config.toml
num_hidden_layers = 11
hidden_size = 768
num_attention_heads = 8
num_key_value_heads = 8
head_dim = 96
intermediate_size = 2304
vocab_size = 32768
hidden_act = "gelu"
norm = "layernorm"
norm_place = "pre"
norm_eps = 1e-05
positions = "rope"
rope_theta = 31900.0
rope_fraction = 1.0
qk_norm = false
attn_scale = 0.102
bias = "none"
tie_word_embeddings = true
parallel_block = false
init = "normal"
init_std_qkv = 0.0174
init_std_o = 0.0037
init_std_up = 0.0174
init_std_down = 0.0037
optimizer = "adamw"
learning_rate = 0.00065
lr_mult_up = 0.626
beta1 = 0.95
beta2 = 0.98
lr_head = 0.00354
max_grad_norm = 1.0
warmup_steps = 580
schedule = "wsd"
decay_fraction = 0.808
decay_shape = "linear"
final_lr_fraction = 0.0
batch_tokens = 131072
max_seq_len = 1024
doc_mask = true
train_tokens = 1316000000
max_steps = 10041
dataset = "wikipedia_en"
MLP neurons of a small language model. Each row is named by its layer, matrix (up: input weights) and neuron, and shows model dimensions 96-351. Each number is 500 + 40 x the weight over its row's rms, rounded and kept within 0 to 999. Numbers have three digits each.
Before each neuron's rows, "fires on" lists the tokens most often at its 100 highest values on Wikipedia text that the model never trained on.

fires on: " |", ":", " of", "\n", "==\n", ":\n"
L4.up1799:453552530454453529518471517586486530522496466499492545416525565510514500527517547581566518499502451479492492508509555498465494571469509486506452471468484524509413497517527446524476471540497505601491527472515564483479529428538487498553462518554509567497498547597480470486479575532499478574544485431460520533538455575520484486440515457460498504492564439535453513467455525481482468506500485522485464486532438486464603458476522480561479491425528528517502464457552525547469462528530498501539463530526519474598434549437526508483551475503508547452542457506501538424552560540459502454496489423480495498499540505519459501452559480514523505498401550573511519494547514487485530529459483431534536582533522514488445487498584490416522466527531478522444493490465465450526465498570544

fires on: "4", " as", " War", "n", " |"
L4.up1782:526485521481535490496536519521417545485482510526489474520503544606531507505487520442517407480440545557483475596496503522433502530441536546472462495530436510539461494477561572499491522510542458479458506427509483475413460487465542497456499527429490536499462510509470531560490572493448522457521485493448492527518503558537414525547444435538451467559415434413434554497507527498582480488502471487549428567538530426414512487544531478501543507496446528542443610476538483459518432557578493432496473497554519452506533527576494459551523575502460485432549484462528414508479507511498473521512459428514456551546539496563509583510521441549535562456454517487502493442465432465497485478542527467584447494460532598472497518562428503542514508491503510484539454453504576532502538511530451

fires on: " ", " $", "-"
L7.up331:464477518434521492450511498531453533497505569509509558485500542502558518485517538529562569508496512396389536487506516529568504414519516447446488497479453507507522485506512491455442612578479439544466502502478573544536512487588502435515455523501474515472525531477496508482481489452476505488479477480463508531450530476495483550452523479548507479528512495492480484553535527487527507570462495461512516456431405488509414450421481549522507462521446493536508499528477523537461485525482476459512511559541506464551482514487418465440529472444521528454539482537492465513416541460475518531532575562511541558501486521483540479542499527490497477434523564503570434441569484503534469503550578516501547540489456481512479502511485529466501458561536434520522513593531530449538519529441526

fires on: ",", ")", "),", "7", "5"
L7.up1610:511474510508508502460612484470507460583479603507549422567536515501525549474471596485541538498558462521509466534467514447501553518535523506408526482462474520500495486427547463525478460501497531554471595476480502490441519440448474509547481475533534507505478526526514551484491519512438482527491463499570567559510489502531541508433512529524519595557415498498477506551485488503487523484500518533506459487541574466477568413526511489530511591444410525503445559529544452596484545518513497524461527497500565449534442482470560545496524386481438502421474511535499429522555510509463382651493610538494489555526534554453540495502511442488518520442600492502541464434465564523481465529494473406535525536568492491508532454559546460484534451462525506481509502557469531463550553513491515

fires on: "3", "8", "9", "0", "5", "4"
L7.up1678:544427514495496490559484506501488504505492509526544495483437506575460482468534494527537479543530493525548461467477567533485528411561489482509459519484446542497454414497492503550527485448506580467506535547499570582448592518544576487496459550483478549501450518513531472517451436524547525481499495522499510473521470483524470455453516457519568508513488484487518571501584511520471532537425488429522546560478562509493551523499479489532536568535517469422564529472502442490439552517582429548500506474501528526578474556518486487458435464513490551518462470487585479511469522505507474594474506500465500494565472525493496597491531475433514523431549460584514495432431495492517467547529551476531489459494481570473553566482527505439606431461473407451511440471449492563470499429498513

fires on: ".", "8", "gl", " (", "0", ","
L4.up2087:526567540469546495461502542441485584484519470504602494455461486517479539498487508454552442416518492492485497527567514508472514431487559459505496484517490495499428522495547502424401523413451507450500555490486480478476480493503496517547534480466446524566411546545543495516487447511521544474451511492445452560486463571506553516498547432522542493486508477495472518547456497495501482468456460489537481455472452504490512377562450449562509543483415512561483490436481481477497494554483461473479508468456467440545512427470518519601521496489502563516560567487534547504523458522495485500554509442428495533564598463506511548479486496520493498441480530488428480533515548555547480454500489461605496492453438509495534496497454534554551428458493473525477485598549485474491488476486484

fires on: " World", " at", " North", " Real", " At", " Middle"
L4.up723:497447474514512460567416447506518494469463519513506555498502513535556513516466498440575429480477544485579531390492592457446407495525455394433579454510484504492519450517495485490525457501521486495497523457503575536516494538603518471480406483560445484547391485514454490528503522381517574491532493478608469534542479502508517438406433426464539547438524412568516463509498572524510464538503495543512508444543510494541448524486525514506527500550543508469422510477449478472506521485474488502508516460486449504493522488506529527420506545579516467485452513557508487483501562503466517494410484434525544448529452528499485537513491469490474543529507529545483537503483489512444485528541494479495534484453508617473511445527454531468509517511518487497486530483467473487463516579504503

fires on: "3", "4", "5", "6", " over", "7"
L4.up34:502530529561578602419477460435505500489548494409515500487444470513490525538537570539526457469447578491435526440502432488508578534571422473461501530459472537547450529522523549463521496519515542508431546558554470483546469432473565533495533444552512485481506617532499502495494457483569494545456522600495473492486510531499485427490458485427471508463502443477511494512446481488497477544475494516512507513574470520527495489435532526499544515467415564463573537517544523448470443494469438512547505554467451493565513606466520482466497519521542507512517434508507541504523520491511414500479495420440509483575500481473481518446509469519462490403490533596465461446456533487491499453456551523580510509481504525538515521510538476411529457445519499487480482497509450530461546476455481

fires on: "|", "-", " .", " ", " L", " Paul"
L4.up280:577459524427507492481446475447472491485552514535486502498511549520427486529538553500489517462420446471538431407521491464501568499496439427504490451460476492493498544594482537433480518479480491491468443499519511519522506498516466502525453506482489538559430527456417542530367473471483553468508539492527467577558471445508461457531510448537477548420540550445526544454493496473550551529450541495538503523486495468552519446568511465511505541475436513540429521464548526492489540556506458452485512491514525504500469512566532468505549492395493566460419573496543512468482477495569440527502481510501427459498437486463443510487494503509487499465512543550508487507506511538503469475535508445449537526497584511497511502491536583382486484469445509499488465522454427548480507480545550

fires on: "3", "4", "t", "s", " +", " ("
L4.up497:505540489493620503468553549540500517461447501555505452499486535516465518508553450545546512469485492523525473516453511496570486450529550474483509497451470517540478579607570561536538417422474567454523452481491499492571547474589455422532504476492435568517480478465451541547456473594513491468501473544486507519548564561513532460561501458530455430496527484438427490502482499518537493496501505516478504496564532494486419468528602484509491553439487493494408591481524494492534460484469462464524516495529570532503443526592513461512411514533529469520520510564513485569551568502450474500418541531457482461495532469515525502431528458463509540487455510578504503478524407458507545472479477442560510468500547514454516533465516494487519501510488438513489462439533450486471518582498548

fires on: " \"", " (\"", " (", "F"
L7.up606:454527509481474513495489536468488491502519510501496494500409524451382555523452447495553443474521466504440439537500561455510528420528539476519518503465485408501476510495511573545583502502454487477469458494525524522540515512500470510560538506450461548502512530470401501491542458532411529498444389464464426568529551423504434491480481455538535496498456488518438473551492497514564490582517556469541527470503491499512490519462487462484467505486445500401473612515495507497491576508446473425482482519480551501479456582498520461544445482501581546514552492460494484538479513434480492521502408465520498567528495503495569502480570453473462430515519511539550528537478550488490519443542481441508531481427496495467481532510509445534450527521499479487487506535518531449488473502475536

fires on: " ", " that", "1", "2", "5"
L4.up1210:476462545475534453587544530446480549470547548446563500448557505478490552457529479526554509436509466537530481512520498497518563510483487512516510493501535488568481493461592469486486435526493510575547477429522477478547475548549486532558550474501487511510462580518487464502471494420476502486467497477473504513579522564498546480548524489561459535433549526476500544518535452506639595494551484504516487495511489467416425573488496467539541522452547496431488534515476509516519526455534498481510459476517517499484540455549553584458468504494460476476460547510496494394386477481495485445521452499500429495459495566520505523467436518499555469528495529457484512476509458521539503495524517472430565504515490561431568457525555487471521483543543526483526479473459487449540472487510474

fires on: "3", " June", " land", "4", " |", "on"
L4.up1445:609476586513555494545548565583456442510468567477457482527492507531554528495509542491544496504490539516509538534583539550506508462457511442459544494449491495483443480530554542514495493462508511494487554494559523453496509534532465483540513457530487561448454535437482449519427445564529477472491447457465521526475498539568476411469464465591488479472506509522501564447520499476473463523433454458499485538590540489392487546531502499471480530466562518456468493559554479456507569474632438446498534540457511522481519544517480473487489443507526492461465468524456443494443498479528492490461510511534519486490476511434489522535519494504488540562509475508480498513500454453458498572541488550538485538461518621478541558473514439486492487395433478517510506505486501478468572518519469

fires on: "1", "0", " ", ":", "."
L4.up319:484479575479470455441513605549472534499523541546509476512490529526502500463460468512539536494478475486502497459511525477496539504484476520468481481536472507525566517525561467467497429588448465478514511512492467601423555483504567495535486509444501437511462551512538587564508497514443476572486498507499527527520479433468493494511536543551445508453562554480477499481470559493529537495521478477430454475534381526511568525493566496503455518427457512497500480495537516524482464521496483454509528430576418473489535482506538474529551550429454587543486542457491500466537467497468444488508524521423558527470471472489430498522522481470455412402504485456559534476426470522548448498379509507470506550489495515418545502483542484515459456583456469468536489454436514502482473447434453

fires on: " in", "4", "5", "3", " —"
L7.up2287:504477419514526467490524462522450512481539579464551596435467536540496487525489531525545511486494530423438436538537546510514538508554482463524467452513525529483453549525608493474520455506558536550475498494530507491507543560443557501570469495507494505460514516558452492549479512464507483540527473509491421517446517514510527498501481503541523557508463536528501488503498525534467522512470553505504481482488462534511487475463503477490512522486507557509435518597517551439444519464490453525487586537515540436554565602493555460513403444459551549423502503486522513529494448481400472533525537430496525503525499589540415575475519512531506386477458472543451414531513431480566497487483543534548571440542471577499496452498524464484514451529475572508452474455436560525435471440471526

fires on: " ", "1", "3"
L7.up449:528501505511491522489526506509455531476564469495533495498493478503511525510463465568552477497502504472522527472538524480531525541516545467428517475518498457537519501434520485438504553507511524459510605481481542494553463458554560506576462457477502491441514530499478558446486469463480522554425474442451462511547492567455490501500477469499499560572533487450535521475553500486580486527459490486517498463515510531498486509482513461526468479488491425464448521473504596489485500560450525527494490504477580414576569477510457458510458475515587489477479509489523495435357500468492471497459444531583537589523497481490518531472516530451527530534505464501490490433473449508508502405562439501481489506456515477476561440550504526563460484444496479445548471552505540512537587477528563

fires on: ".\n\n", "=", ".", " of", " to"
L4.up2017:559455471566483557507481509527505537581572528469452619413443485485503468478595477516469500485522502507511483466527501472535475499506488458491449450446494561487489563424495522491543438509495521545538493456528532511565519490560549547549536483511523468425453560515454512579453530531549475571504557512502459505560502561550481452496532408511431538502525546537529507570476512538548534502493489453538441492479548463501545530461516524481519610464488549495492554553588506489579548525473495478495510495481494462526519452493527538466455444515512525569524482478502481478457490559439480554516518498488441534560508573495500516458514553475528422478463545495461476532430500513526476481443458487517452465479553482458439556482481507493474480485496536486471437450510479512471528439481492

fires on: "|", " |", ":", " League"
L4.up186:491454460514459479536424548498474532571515488531545520448464528568522509492544544526500528493494528400549531457453491541532495470514487396425459472418470528463487585480479468453481450514531517526468539409568531521551540457488544517515484448517518523461486552594442589490490502483554475560530510505556556546578525558522490474465488379520483475495555499499438480460566484566482499556457502437489538515504499487490549466507554497532541534438469501416529508430468517506491539531511500498509500538527522489561451504443585536450578467510535502517538492555480570597456499482476496510505548448490449513480479593456452502542493477493497517504497523510514499430529552554532459531497503469478522614504551500496489540464587492453472493522546471585478451470440459488523534530411506

fires on: ")\n", "\n", " file"
L7.up2273:502510596525485484502506485487462503508501510502453505559487503539562522466517486579534449452414531476478466488539480467490484415542488528482488461505462531445516478528529519569444476530479406507504383498514502459522540511517507520458519514507477485483480492514475468604543461484493540545572512458496492502497522535449512542493465519455550464476576573465495530504448489467511485565508605437542499530514514496480527474556461542551508544437521362483528552465560506585511535473560468482561478545491517450572488434546432461509519462504516505534534462518543529548426505539469423534490478495514465465579514521592461509569471491492450485457499500439564553499480526475473497441544495484549487509557432430598504497488559529525567563498519526456536475511478537458526445473532504

fires on: "|", " In", "In", " On", "-"
L4.up1510:522411564487544516527466528513511497465620511502495491466469557506430504476565554535515550488506525503525563485544443497579496430489434408421442430510468514521459524486580451508490433464484444473507527504459558503538529479535512407524481484485515551464495578538394523572514506550607480536506540487475494521555498544479502520522526553507578549517515507457510551458508466526444479544412499460511464511523449489530518467480529477467541567451530569434460591495498458491519558521570487482517505480512507541489420503477575522441514415465552522480459527459579507477503451509520448495524555513474482525564507511513467511518497519505497444518554423473555450513389525450503486470395528472459573523478560509514462534464556477514530438495491364504508442542463477468484553475493473

fires on: " ", " (", "1"
L4.up1843:524502486611494476545520581524535500531618439525443609461457488559496428522601533468549483457565480427488465490461540531514552461548397446465474531473485529539473535486512437502519481548486549441481585445532472516555521487503555553555527432459559518503532523455520416462477516460532475467452515520444415520574518529431460523462521410499486528531572449487499489521499472469488540477474473443495480458524505479493495466554498479477570537529509463547562553482551519504528600479492563421496557462468567489576476470514525460525518488506597542462560499463520481472442507491518473511519442453496411496486484589524517564574495469449533471548482452554513499509515483544622477478509595463462493442510478490545574470523484484526518466423558492572420459542453506530488444519520561

fires on: ".\n\n", "==\n", ".", ","
L4.up1053:441522428482500554441461528577514502571542507540533562462506474445491447565552463554489485501482427514466497592512448430538495481502461463445476495476425495535498580448482517502528447526529563472500537516541550482491548505550540464500477462504528530441487534516472572555427549525453469528526546434471534556604531553533447475464506465445432549535544554578477523554514471494486506504476461428468458493541523425485573442485528487485561544460503499468472535460542486486497487572469504484492560548470487469538490510504491559431480460488480527494507510539543540479512480549425536557545559453528478545576493529493497540504555549517525418471485543453522466495466525558466484474385522442524477504582524519485537464480526492468493522493498506477460497504462460465469476496494528

fires on: "4", "3", " it", " there"
L4.up1726:498518482571527475478512519518473534456535477538509487509450481589470479445556532527483567459462542520449468455568532453535500464454425422377450570476455515516480536484560505512564533502413473444468445520588526468501506491445455484482477490447533528507461511519504454525483501543565550470480468537540516586506522571502528510460505469612537489466471503460472520530471510494488495502506522523473459515539492501506477476466571501436528561481487525493457479524573525511477558543620500520500491584406490514533495520531516520474466499472496489577451546481506481437439506468498501531468495485512480461488455461510498509527510512534538460499445462513557447443480566489513584464513512520507436589444572591556540449535507500523484451441477465504513432517507495493437534504530526

fires on: ".\n\n", ".", "|"
L4.up1376:497536500507450490500466582517470513481583478504543569432474516509433467557594531544455489501537443476494566464443443456483487512506466432430419412483493528463485567454512495475516411546555539529502478489547575550528571534514534450526441423481531533488447578513416579601427551459563490578492516461530473518539586559482514472461526477445459535539580525554516510506463461505492482504453508446428452522550492493497534470536527465510548517438491506441460509467535494476475508520534513497483560534524485439535444517446544553452499425457527580546526530521542567531489501562450514576532559454552406542552486527433472505549557529565528435467469460497557498481472510512487547521426524396492546603520504463521496485487589473480492503482546473520459427530445458495485549560486466

fires on: ".\n\n", ".", "|"
L4.up1391:472461468466441506475523578517435486473528507528539599448476532503491469536527574496513505499491463500487507489525487533460502457498484439471427406490523477560496549485484496494472396546526462478523542450512572591503573556537464464505481456445515485476424569494458595558441614507517472573491522443523474553500519509493470475434495505470504535601515470501557500507494464521518528573414449475432428446500494534476547470552529465543570490421427494491472567470505499435534536546496448443481532438495455474559431515523541507497490456526472553529519528480502503488525471518480529545517584481506395498538529491523474477559528570505541362471465480499561487473463497483545507467424494442528539575461476499493485483471519465520467463514487462519500478508511540495465545490539494

fires on: " |", "3", "1", ";", "–", "2"
L4.up51:480519545425524538525437525432541556502510531534490583460515539461406546549537493495562523414475478470569552561512414506431567519513490463472500503492505523472485454455549555407515513493462504460519484446490538548592476516508539477549525515483521433580516481481505540460545559503603546523542554458545457475546467452548485477435566441517442533554486461504508506508491534498509447509524512480468521523514529551429514496524537513524499562472535506493551495513524536601496499492454485474531502526490520416524486498480496537481395476532538527491542491530461509479483494527475468543541486478510518534564517491520416471481481469506479515510474577596470533483479479478512447508422528492506468506435510494516497536527485455533484467527496578484501428491516530486556467512549573

fires on: " ", " b", " re", "-", " fire", " ch"
L7.up2258:600457549504513499502492488545497512571525505490520481503467531530449539481561429500494426497472474511504474424484505464491501454617545458501490411450439472502435536522500504460547434506478570493540538499487551447464600585538526543556499506444448506447444550569446484433449492481513489503483468507497500462473522478530526534422496466469577498523499567490517428473461498500487489516455550487449512502536554504456523486516555476533494515508499481463555534484495560498491517471483445494516466561418545510474469531469480461505508516566516519544485539471562491480567448511442528466497539476511551502593540448493446588545511514503477399534485538532528554522517557473536541498443550472493472504436518503494399562482428515508520508523527471469499496550466509507489418411466524

fires on: ",", " to", "),", ":", ";", " from"
L7.up1341:550551519412506452527507449545487470520567476518560583566502581490489549541474496445571482492485548526503546470481516545542513508511467418480471485477509514489506540516463501458441499525425511540510545494478511483495514520520490457540509446452447435486499499572526443508489471483492468516487429518464519511485535553584469460458552512586458444463430491528473421455507536501517479621469545450500468516485485488520478483547492503517510575521444544497557546530489502601515518516498410471554486542479548474476496434534497544520495472526547546499453536540557478495586470508450470573488459479515512561522517477471419586511489498464477557490465479476472482504424499430454497533441501463521465579547450477497429478512450522545485424471470559471522482495500471566477510502552556

fires on: ".", "\".", ")\n"
L7.up1333:499472491479495538516502464524436535526454522500542443519498517535457560497476467478470440513488428496487451460494521517517553485570511518482540448508523491499501579475491505479593461494478471476452517522510525468485560552570593476513485538461463504535511492497475513517565462468474545550513475442569504442548514591528467472448506478513426508448530480443435497499467581495514557504482532551470531445469454415500558460503533540517470589492471468525499567498544506507469515534497461489510501528455486478561504540465499464524575447512505480523511528487516555492478535498424476551503450469471526533557510477534501601571585481494408470475536563461563467439493548462524485454559524459519492534473461491530473485483502510466504508440474557494496517555499538513472472462501452

fires on: " |", " (", ",", " that", ".", ";"
L4.up999:492522515526492488452462596545486498423510542538523566497464592519550584563521482507537587478534521538458519449457482467522531469516465486544585413505445546480473525513533556435462552522444477507405501486471518560564540490496475449554481433486475482548518493480506498479484493457558485468460528477528496540513504465559480498486462494593463482511526503446536441485544513531444503541469502522495510511509528465558486417497476530523487534495542508443490491474566555540535443531513472549604624467533467477550449504499494424472433482552502540516488557527547506456546509422477465436532418493458550507523574511519515532485413480515542509439438449573515623458479530487502445518505522474436486515539418494521529570558558508445495444511532475568481515564504445542468540543485475

fires on: "1", "2", "8", "9", "s", "."
L4.up2147:412515547519520485431464538497491530509470578506414525463487564437516543492538476512559514480510447508484491513493514504567550485491489519461487432482519483470475605495562552529585490573447442540515563490451517529462554549517536452526657503508592431601494523460467497491509491558461478527515489480512405493575501492505548487539490524457527486542495475459462538518564482496494475516504562481433567520501433492523496509501474492574423482496482508544488545467475578498499430510577512419525470453563558428521505452567498467531444530542506522545448495576542588552472542555463418512520423450446514525484477520527434497556541472473476540507427513463497500541433443504519483451483503532469437510449487518506585526525503518515480477513539510504532474501492471573456527528463528

fires on: ".\n\n", ".", "|"
L4.up2196:528460485492463513453455578521488529542553481557525541447465519501445456521607514541502495508517405473517550461481470482510439462524452435432408418416486536451445602466464487506501426535548527506479516466576589523463593530506544504487438437463573562451446571544432583583442566452526457586533520453520526578553533573489462462438485465436464584574518542529474529532433473513488492514450485421430462491544512514452545468483507490504538530431488538474496515461534498481494540534553503484511562557493474448519448498464523553453480425537488551566498488497574511520533481506419480571548542418529425526583494543483473533506538543520545416477472471518541526496444457473510546497432506435514547585554534488484518493490562476464474497470515486504460425514463500494483518518495512

fires on: " and", ")", "),", ";"
L4.up717:503407609530530550478486389486538489507523531463560559544453511495516551523507531523516499505508517543470499469543555450509466554513451475413437477515492441556491503463540518545583520495490503488510532498499544481505547485559514576470499480448470482411568542468492607571488574537537546518537558460530464559520441517531480459555472489591441485493501435485470514468501543480490467501510584525491536485509526554473581460495496509582541561437507518485431453569552478498513554552477487430529466427475486477496515508551495501497473385446507479501473520545516502477531481515448582591511523503517534513539500517543446482441481491508548492403506453484484492474442558478545415488580482415473488513474485525486526508515461569511527471445490505562450474538484561535442624510431560

fires on: " (", "5", "8", "4", "6", "7"
L4.up97:579546572516575545425469496492499537542473523550506524424551528471525552517489485465549488459480489515498515483559544475513488479546464530483454500473529536540519539496585492456491509541449463471450529534508587516496511488575482469543532494537492479474434496548505445544486482525488521545521491515497491600456529485548470525470521453562550534493502475481537541547533515501515488524474463466489470490551475477464496418537504493556544591495444501403504513500538567505527519527473534461473510499506532474484460570499573474522478507476558519502555522510540544517490534570527498515523507484483476492494596550485553519510514444487503531517568599497533540413438495528484457532449536490483572481509520495510551517496540585538469505521479411526463493544510478491472523587452496

fires on: "5", " them", "4", " him"
L4.up569:431435510490407505527502492523498489505562532483551523500546546517517564511571544445509461391565503496434523510549555485468508544462470473512577391528457541453478503497497500466478491486451493500490551474501542521473489464452585491539461527442518422464456501507553508541477483442467558456512545526503474470486475461509504542538516504477481485513480470553496561504435511512526515485511529454516508474453478409483527500486538490495411503433456567462516464587449500519456497463505484535473505432498484489520574521542588510490523432446500541489464533496507469526475513536570463523569510461504496557536495502502565561542497507506478452502422509524523489470505464470498507573448556430451477490509437612542527531562492479473517471513525536533425513509468494559522496524469516

fires on: " at", " At", " all"
L7.up1405:464549445603491515507491524508493437516599533428471543499546512444490533509575483516552447533545436491499542470515486489526532543521424478453542507438466466500470482500507508510511496521510404460517463404475520470491483482533548487485489524522447579496491456554488526464449441542505518520474485510536476513518562475548431453466445512443437540533516507516496551443476568472515532574497494468583495449520505457479488572520483506579541510485492488515460505540456498493495545491435506447545500507498513475464528497498454507512492508503522497507521474476632524493485485526492539580493471530612440529527550509530458627471513525516503507446550516505473511491442472504462517514608466492476487500452527554472429486496465530473555497548527587438438473416555491481491568546530528

fires on: " ", ";", "-", " of", " the"
L4.up1746:449531488551538603498500477514512518517535477448518528459502513471421508501506481598498544449466478512538548457474488423519520534429493454568488484435465450525491514448461551468473468466547507577519457420532512493530475529526482554543407476507543512481500541554466449501455487492468537509510530500481489552499585582592445475425467516543506533446575467443507529418521445516516503542508492538502497470458479512500487525579521495485537607499552542447502496516489472511572518597458489471551517573456523477449472484460493436513391519478489522459555441528515516475493494516506457560438516511520464455568503525532491501496514486500487492488517511538501501525527527379543488475515543510494507537515481486527496545507520491499529489422487530483470424482453473533505533500546567

fires on: " that", " to", " all", "\n", ":", " both"
L4.up1105:494469464572525475505454512519499462467573479499527554512478531515428519467483478458544443444522497530517492513471504531496530557537468467539476451477431560498489524474520470446497476434423484503512506525453523506499511566561498553511445520479488460528489527492474474534575455468563551507525477518559466492466531502524475481435519530564563483464529507499509500464494496493450491586451570513479515483499459458595486432440478548516419544488504541492513568487451442562469482482495434479556630488460480475587535496441528565568462410472520500472566522544528453446553507479454452514474490475452492514558513517568533530547426418458414524505527524545539564534491444461539502494478516494589439516522536503535540550477467450452567456446551515513468467467500386428505483519471526

fires on: " ", "-", ":", " defensive", " military"
L4.up1092:525511575532543564515558534551530383530510431444525480504513513548440439480539517609476527507508546482551503543448467451458478460504435412467387450472535470513503505462493479466443455525537504523489439478547549477462489500478457457495517440495524588472502483568486488553539423498511463524502488444484489488489545515490484496453458411506522536523470513483450491489577470464483524570496531443492485496578495475496546432485526465527519585476440458463476473532489513584497469556497502479600507597459523513520550529495466476534441520529539499465454487481454565483471480489561473509409456501512389525514549486541468485452522460462477463507512469492414500557524535482577448530514514458521481518542475472502604557528459484448515515525455559531461393444445517474471507515497514

fires on: "0", "',", ".", "'", ","
L4.up820:403508477564468523497477474474475543410583481568496600502511485520469520471498477549550546387546535518512455481495545520575500544580462451546507548479503470529498541507480498510458582572476504530433474557525500550584538475500421499492514531445471397568504490463521495511456474502500500544469461517481538548565561481541475511477478468572478491524491436537549477523424517522579498500549531517479445546475577445482496548527553495528553527507515499504526535550464445489550569515486475488554497442503543459469421525504532424506543485454557513456552525529519509435550470503489469509408412403504458523557553503474530470500470517453520493571477487526544499540495528519554520455466527552519446458561448530570493515539538535543585470493476546570466514496545536554443567500464498

fires on: " ", " d", " D", " t", " b", " T"
L7.up1259:542447517536509537546512524492455494490500476477481560470571542463536508490502457465416444499448453488502434537481506496483452455520550442540490500509569444534475451506582541516468467514482476516459513445504524607500485551567582465549499493497527533539485474545475542530451460454486499568546518465484439487539540522552477497414446477479546519526490467508451472448516563479551501535453550536540445448424499469445528470523474462550554528536546494499534514553470585480490509566533509498475534534411555478507495539495523515486486475549486542446482506434499547493473463432381515510514481476535484510547500523552434545443578501410466496537519575517563524542477466466512491503555518468536466522529553511456484570499469540495517428518503448529553481529461447454502448423499522

fires on: " ", " |", "-", "1"
L4.up420:493477559512537432473449560503438520507497504552524504493513502467532483414490471413568508485528485462498504463552579442513429466516442467488504466464465499481479522575498569395564531520505551463521503449481508506511543537549592546521511468481478518540464564508430538501583555535521504521453469512454509527461504536576512512463516470508508479508522485480548517578499581492505482509397517403511457470542433470466517492521488450586562521421482458416468541495574498493508522534517493512535507482504537480528481465497564425487491445413530514550458578441521503457491516563514485520480509469560436554591555552523467526506517438509472442396491525528556510426438454477524405424485533449479553533537552513505500538542511448482525526482494414479411501532481498501473514523481517

fires on: " ", " $", "–"
L7.up1457:446486513514595580532500436501461524531435485527470531455457473545505505471526446500502545458499482433475514467500483579485454551547488475496524576514571484521386458419510551404515493504430527483498534528505541509500531507501458523514554449522473538407499467487422486506544418540442504495482573458480476529527469521539509463463485430518512480501588480481498489460578586473535522490453540520476496521447493477465546502478494488523525533426498535529463487507571494476469473541528519468560470583506531463502493463461493427454505483434481491522563483459601530450555575526539463540421494526499489502475491518487472469502545459522538532476510565485590412402522511359532515523509477496508455591524498480565561510496465447483484472466526498485493492487494423503507565482466456

fires on: ".", ":", ",", " |", "_{"
L4.up868:483521476506529468473497498525481435518490499492495520463532531543456509591445453488510555504517537572540488517447428414445449543447488539547506521411448501511483476525483523508517508482459434475463479458556482522519520457441474565491519461514483479592450517502497499538504449502497537497505414525521450511545568568519538547485543469574437488462437485436503489496421499458529570575523477525490489526487425491498529454568515480522545504504510561505549599441445490537498464569527425509506512509489555466508440462485528465495533490473490539530472554559545540487499526505487485473422443509481426490586493484519413547548524447531442465516527553468544494512494476475515528419478555449527490551530480560514471459506501537502528468450544483518502528555433519489487579478547519

fires on: " a", " ", " A", "1", "A"
L7.up234:482481479559525493469513509484496451513534540493448496487464493498509495538578469528496458441534483536431491583485543518513497535537475463460478498475449469468463492421508518598508471456437495489454493482571499554515525430504544491544541487468453571465523483538458443530490465515438489523462537502486487551552484495567457486444507503509462488483516450496493450479514552508514539544470537548373450507485474514467544471531466492525549526458582530508449487424512565545531516517478536476588556547482491464504544508489535434489500521493547561566521522483556526447489445467492401548474477517418457468591503489472461580496528523480442450381523560467528485506488510447527539493510581480467485519487466506472510503552455516584463443531487498473528450429449484579536527464475470

fires on: "2", "1", " (", " only", ")", " total"
L4.up2266:433551442517578465494488537523517474417463499523430424527502514500542512473517515479553541377499535493575458469501456516562430537505414487481471483494491540424516534513504523567534412515491503482517506449441548515500432585508426417491545472491510463571453531578513469435426482499514504421443493448517458520559415488407481513545449497509519481510468446567541561565531540502507566545484507516483583424493439504491512551459476524529540533461554496499487525518496469528499554519569518525490530509442498513461488468492489511547557434580538562519510519561510598523471487484541551464520477483490516497498422511549526481534477411475439510506455499499527466449492562513521548464500501519475482566532494489490519491548483446466516459480532547443499409535545543517540535533464558

fires on: " of", "1", " de", " N", " M", " S"
L7.up625:473509551545526483550571526501500510547528450476496487492500518492513461549491527508484496540423518468503532533463510499557577544528474481458551530476480483469510488525494475486466520485428466493565535496505581525530486496591539447509493447461587471531508471574456478498503429496498510464437430432542554474561529543562532501505551484498432558475482404460472504549532521497544487487497469476473488487528478445500434481436505461512496527478490534490472550522504508501464518497483443456507475523549561501530516558505464443447442431510497512503546533467542535404501519531491494507439518510537508463463511521564545462504518463449535457434462502497554483531507446449472421435517571502551481547546501519458539455591590515562563488535488453452445365477432498514543479532458492